config.toml
intermediate_size = 704
positions = "rope"
qk_norm = false
attn_scale = 0.177
init_std_o = 0.0112
optimizer = "muon"
lr_mult_o = 2.0
MLP neurons of a small language model. Each row is named by its layer, matrix (gate and up: input weights) and neuron, and shows model dimensions 16-111. Each number is 500 + 25 x the weight over its row's rms, rounded and kept within 0 to 999. Numbers have three digits each. A neuron's up and down rows have the sign that makes its largest values positive.
A block is one neuron, or neurons of one layer that tend to fire together. After each block is what it responds to, as a language model described it from the Wikipedia text at the highest values.

L3.gate250:535482565491526516520472526535527476509451517498522501519459521482493516514490494480540487512469506524494478483505476498465476520520519508533561527500488514522467435496542481483482490476469512508443499559489537470462465508469488530502467512500502457539501535502519494526479504515506468504
L3.up250:513517530507516529535473466455513509507449479506522475467499472505505529492489504496498459494500484488495432477509494464509475481530541486517513510529455453496517504483490456524523482500472508500476480536509535518477472493521492504480516518496536475505492537513512480492517513525516450487
L3.gate317:472529472469536545521498515472519503526462497487488521520523519457492515501480453484510511538532510551487513518520502511505487487532512499527513476503517468436503452499529474515495486481476526521502469537510436562538456512507520520523466476506458568477506499525495523457517504511522513467
L3.up317:522485511503515495467540518493472470517505468526479495498530505496547522494515489526525466485506489484515533473510450500540500548562508503502483494495518509448464479488477507464495505488474489494473527541477486510540464500498519512468508441502516524455461479507487511487500533516541514483
L3.gate323:469507504496508486529469525498521502503499456495487508512476483468476497508486495471455514509532467504511438499532458495507522494528490500495519470513477469512506545520522498456516512501463482464524509525533429518503446510483515493508488438509510508478467463482513498500508556520468514465
L3.up323:481482469498522516484543542511504517491427489503480517523526554460494501512530507490482508520541501489515509445489505448556476495537550450500497525521507485465458520491532506474497489512485543478482502499481504495523520486475503532507508500499469493474487484514526523503477436446469542446
L3.gate537:503489527512537489490475511508453475527490464509530525522508528537498533517545500484472516456508450499478465467504509483515484542512477504537500478509446535497510513459463530445485507480497510498510514515520495488462484502484519509455492445529530486499504473527465499513491493519513499539
L3.up537:520454490509508560533484489512486489511511511535467514495456508459498493475485533496512487500484490511494501479521482475513444517480524512547472501494502505555495508479474517480479509478517505472489474477481506485520514443441474488568508501498481506473552512460542511487490460406523490470
Description: Sports stat score separators. Dashes and closing brackets right after a digit in sports statistics tables and infoboxes, e.g. 0–1 win–loss records, goals (0), Pts^{2}.

L5.gate304:476508478500522475525480492529500462505506485498515508463488518510523449486498486475506484491516520524510521535473474504538499478514493481532498492534510465479518454509473483458494471524485443495496505452525508518460535483487546498472488473510498544506540462479525481533454509475543522526
L5.up304:496523510503525486458515496512507520550470496488553515491502531525483508481523521512524492549437485542495485495504534513488470549535458514494510468470534489498547514506517490520581509519497486532454518494500525492495525548499471499461525468512477502502521500522480502509523531468507498496
Description: Possessive apostrophe. The apostrophe marking possession after a name or noun, as in Dave's, Leuckart's, agonists', Baha'i; weakly on some noun modifiers like Best, testing.

L4.gate56:547478532511472487519491475513566443508524522546551517461496456499529526493503549506511468482508485532503460500515520508531515520452533519501496489491481503506450513495504481517518503478496507520446507511468515537505495518486497527522519511493561459456481530506519508485490467463482537535
L4.up56:559479501493530476532500473518513480511508481504540446484487499462519540547454503480528503488527503516494481468508557514444565463512491459509498499478486543487490532509477474511525493514477464481472523529475527520480501513487507489489474480483495529476461468522489495500498546531469504499
L4.gate306:506482530537523529512514506462498467480511484508522453493476487510511508493427524512544488482535514497504503510493481547492501491484493515521508500513515479522516481482504502518475506473486498456464450478491484533481514451501488512529510486534509497493544514433498505503510531505500494520
L4.up306:474514514490458493548499505531505516491445501494516498488478500443565469509536534492489485478498508490460503521499495475499531509493513550550480514494539494454494512497456516467489506529490509544539510504461460517496506503525498485499520500531514524529520492480516518492494478512483532521
L4.gate607:458483500476478502488516494486474507488497480514503529487472484463518471471518445477477487470490452520479521505523464504506538448486514477559509468467500521493533526531573518512501486493518524519505467484535468541469537498477511476516451463473485510521498472510486513504487515470518475529
L4.up607:444507512545512488476470531469469483500526504532532481434494514508497476439500498495466513482521503514523500512497450500524512474520516510480523543502479482476524516497504472507463507530532520487469466480496482553521477484515515468523542513483519477492468496496514498463526471511525544516
L4.gate637:540535474465488468551528468453502562511496470459549513484474506503520493487535478530493480479484461483449481489477516495522519523486513516495485545540511498497510481488526484524491495511532526542510495503504501469502526498497488490475512504481468499490514479422471476481521530454504532544
L4.up637:545504526517500494521471525482511505525498491518532493501520461441495515489483533533542443504475473469482457490504449488526528458493507542532517506526484524494494481555482539488506478487520507542535515468503492500492479490515517504458481485500562503478532505488457491498485515485492532558
Description: Possessive apostrophe. Fires on the apostrophe (straight or curly) of a possessive 's after a noun, like film's, album's, label's, Men's; weakly on mid-word fragments.

L5.gate654:478494495524552517479473492503490483511534493503525498496513494479478499519501528516484541497530492530469463510534493511481513502498502518529483466494524467483526499549512526504502509496467485484517466522486544498511439586487476498519479479514508488495485540466521467541459539479534493521
L5.up654:511504523487533472514489514505503512518482551441523524503502486522454556510519506535485490460504494509501515478532531498489518485506483482535507482500522464468498488521490444530536526484511481546486487458479504486499527522508494501517506478521469526455536489528500460524513511484472512524
Description: Coordinating "and" after names. The word "and" joining proper nouns or list items, e.g. Santorini and Heraklion, Chandu and Malik; also "first"/"other" after "the".

L4.gate97:531523507490529528447499543505482515526547565488513523495515512483486516507541496486495498505511500549498466525515487521496518509545529494500538501510531559482512492489496472491503505477529496499468480552510517491512522484470446515504490508533517500498532521494480492482471506536463458513
L4.up97:496504469493519521482479538531534494505530470483486514539514524486510489509518463492507455495497494517470489538473457533483513495490537490509505493474504484508524481534482468488530464480518491504521439519463527513500453485451440495523475519516510506482558535519471514493483511505454482527
L4.gate403:477517509468522519533537506473446519481525507538515541476587526526465508492516471509509492466516460514508510467509506524515484516484478508440480477497493492507534537495480521529523452491481427505495486496476486496529499511527481545529420473502510534502459488517511495484551503485479486460
L4.up403:518500516441506509529539490502478509497492491554493524481529528519496506479508537506450486497530493546515525507518501525483515520508454493468491488508523474441509487534513511578506467520524499527471523503467512513494476534499517520494455462521541487497444539506496485498506518499509463548
L4.gate449:498500487478541517485493525513520490501513503489528528522513508526525494478496468499477542479478529489497553512502520496503504500473485497549487520485532508487467519498487530501481520514514508514480485506473524496488492504487497534474518498480513517489495526499507530468538516454510560513
L4.up449:511509456522506521439557490495513500561489526505512472471495510496459484519514482479477552499475507501450490489496488519543507550465486507493492486487509520517516497456476514482517490521542503531499540469491457518490504476519487472496501479531510496479523457527531474507507471498459520480
L4.gate657:507462492502521524456488487489506514497538468478484518487497560499523490487464469480481519465526493488493454459500531472529474493533527550482497463516510538500494465484447507523535542475544468522490482426510486492520518494491512468491491439495474518502488528504529527517540503478514515473
L4.up657:485450422533530536524519505502503478536464508465509507476551543495527480502532504516454516492486482510509471509501482460482469483506481549476570495490544509504528476498516541487507538553574528470511515483485512504509475496521485500496509490519468512524496508485485488524521498512494474466
Description: Word "to" after verbs. The token "to" (also "to" starting words like too, tolerance), mostly infinitival after verbs or modals such as had to, trying to, ready to; occasionally "not" or "t" after did/can'.

L3.gate17:501511491508492499511479478488500486560494534483499541459535508446502493495501459494460510540538502553487492463510498490528496516478492503486484465530476496507477504534484525525506469526491512491444507491501482483515463516490499513536564510497481512519495491512514467479486542506532490520
L3.up17:488472441516510494515497454484478482524555531461507508502503497487507479469461484501508514531522538500494513496506510526476519494528497496497513497538474492537529499501502502506504510479501492496463526468473507491572457467485480502505530523493459491486497501547472465508547485473441451477
L3.gate116:534496542478522482474476512476493484509482521474485466448533508513482491504520457483521534534524487523484500482520472492541513505508511481465489456492478501525511478563479504500478486495484512491493540505482480453482497570461519517507530539507493524546514495521480485500474529527490474496
L3.up116:485478509473494494497518557477514473521520542469535454473499520463499461508476506528515494467477543488493478497475504511494481533478471521507512492498480508534480476489509483477484506442478519504490509481528464527524463448516519436511502509549504502503525519486521450482501487494460483502
L3.gate350:459521528503505511502502528502502494470524482503489479506499523528510448529495442488539523444500536496482472485501454493563529497535467465494520515468494493507471522520517518527507574468505497499511510496475529471537490529516532503510515522495503455483482511503491532501460535507487495449
L3.up350:505513501497466503523488528519508475521487553495453498473492539537517471551505490459514489490494479441485505468505493543503529484536514528469458466506464516478499494493515455462462511488501470506480489495499483497511464480520501505491532540447499525504517458485564512481505475509518514526
L3.gate625:496471479473501552509471439478509501549503514438485478474553513491494554502515515441476500493497553527446532506478486500466522512551500518515527476535505511493519469526516513464469480512507526521481524501461534466516476528484493529517471490510501523505503511534546496502512470521481508509
L3.up625:514479525534518468517523488488489521502533502513497462503528508465483483526512514494473471511484550497468500482493497500525500484498529525467509448494489479482481470505507497491492514484466509549466498510482446473542448507529475518496497482502504484531518532521541479523497545444507508489
Description: Connector between paired items. Connectives joining two paired items or range endpoints, such as to or and in 1948 and 1953, 45 to 64, Law & Order; also mid-word pieces.

L3.gate209:480479505506491520525541481491538512445488484489508498509480514499483536489487496536535473520507499544511496528508481483523523507501459463488492511470507488518508509498511469455520512503491471441476506542517496475468491514492509464485514498507495535514500460504455440483479524498488507545
L3.up209:536497491456489550529539514493484502523456459482523507529481485517509475467501506486480468480469571490515515514470470491501511524492455476491480508517520531536571488466471509466526497441483456488542526507502451489477465466511486501496529434536502532462499477487496514517476525524509499530
L3.gate345:481475485478511447508426555513482485483470481480468511518485504526508552513465541506522488512514502495520451467542514474471558529471539487491458554495513526509505529462507461538493457492523510489486505541530519464526473502505499455472536491497485490470499534513494537529494557467513500488
L3.up345:567509516468524496565465540503489475525451550485498494529543440503520501515495504477513454463538475487468525484524514506491544561525508483527509518485482515549500499477532484524510462468503513494470508531448541519524528508504485528500517516472477447488505504502489506499549523509517501519
L3.gate387:515487458511507488497551503566529490520504507506491469496446508513514501510457501527524500523556543513490528503491470447533522502490512468484477491533511477499496472477521462522519477479530488477524478518452541466482462508506497475516526509503495462485466550511515442488517489475523459524
L3.up387:502499511493536508485542498509530474508531481468516505476509498503521474499479467482523471498484489501509500472485556529494485506513487457506526515480495503495456510467522497520524479507504494508530511487476560467501482501514488473520482539508521476507488550548507441477550470453506484523
L3.gate703:521451491530496493494534500538461500534464520467473472521480510527478501500485482466515510474515492490526530469485544488468499514473524519524506474493504554515496556507538516489495471469548495473527520493501514497441525520508488522500512506493528479497491535565472480501470502536488529539
L3.up703:502477553491530482470501486551491526510535461500502520494476499517469517465532551484498506481495525541461519465482438484507523457454454452520499496510558490492522523514502539468442533475509508477470515491466521506455473472453451529485494484489488514443509493499515474495486478499566487526
Description: Apostrophes in contractions. Fires mostly on the apostrophe inside contractions and possessives (don't, can't, he's, Christie's, Shi'a), plus some mid-word pieces and table pipes.

L5.gate53:505498544505522537544496512505513517558502481480505503507528487460520550524515529507493485517517526546466487496569474536514490470503522498502501484521508528515513508495489507484516523506525530493543502514504491493491524500499545518496485492477504471524523537538454475503485522517510481516
L5.up53:509506505506453507475487508521529552477495469464510501474490477472460526490525513494488502519461452483417467490465514529501471513512541505485550517480517487504493518485568563521500519499505448524506475565522492512526488552518484484483520505513494518528477516510499454525523486499474533483
Description: Separators after numbers. Separators right after digits in tables and statistics, such as pipes, dashes, opening parentheses and commas; also scattered words like resulting and leading.

L4.gate6:482529487473528515472551512486515539489497536508521519544522506486476516515515485472524497530499430522511494472493478505522552463496509468465479461494485494499493449510504499514464494536517513486528505546488509448539495467525523508526480484474525499470446513509463531536562505504481491483
L4.up6:478506463471506479526462473527514503473495534471503497519484536520524481473501470500523536509498478486491520529493465523530521469522493514486475458508491474522487494523546491501513436500495501516524508517485528481509502520506534504493465500458499518516503499501496492493501511514495493474
L4.gate237:513527501482547504475488514456515505472517507485475493510505496482485531512499494432499534485534476476506485507506485494551550510525492500511518497556498520481521469506440529516486524498511499491508470506507523507475521568499450498465446505486510489463498509471542506518502501477500499515
L4.up237:513473502514512477486481507486522525492525543524510434493511500469477527481501509467506475511503482558528537484443514505475573486524512522496495480494474500487441502489456503506510477495475521532499496487489494521520472474519488547501491463516503488517502481527501517505478513538502515514
L4.gate350:447508470453459524494537519480482479469507515512542509469485525474519486497505499499536520522448500469450500502489480482426469532511461463541530504496490478532493468510457488501516531486530526537472503553489504489500490514502469508508480483496525503481519482520519486496488468491503482489
L4.up350:513470499479503506495455516471483482536477495566519510520484469469477496542471520500480486510531459480507527548515475512477516512539472511523488549547506529533515547472497474501488482505535519501491477486530501492468572501480490501483512475472485503522505523522504503470547559512527524491
L4.gate467:504540527506490485485480508517517522478520466501492451522474510484487500494507533512493518482509477520451481460479506488505513508520499516463489493443494484543466520484511470531500498502477498498512511498488535507466500482511484542503527551480491475491467532497491535472529498511470484465
L4.up467:511464503492518486492458486498502462514528479523504487468488502520456491515457501504492433475471501500515468508433504491526545474524490535479526507510503482531509527515481501512459480485506445471538501493510491508519539482472497513509508517500519447485517502536501505478514429479513506467
Description: Partitive of / score separators. Fires on "of" after quantity words (one of, six of, first of, all of) and on dashes or table pipes between numbers in scores and records (2–1, | 1 |).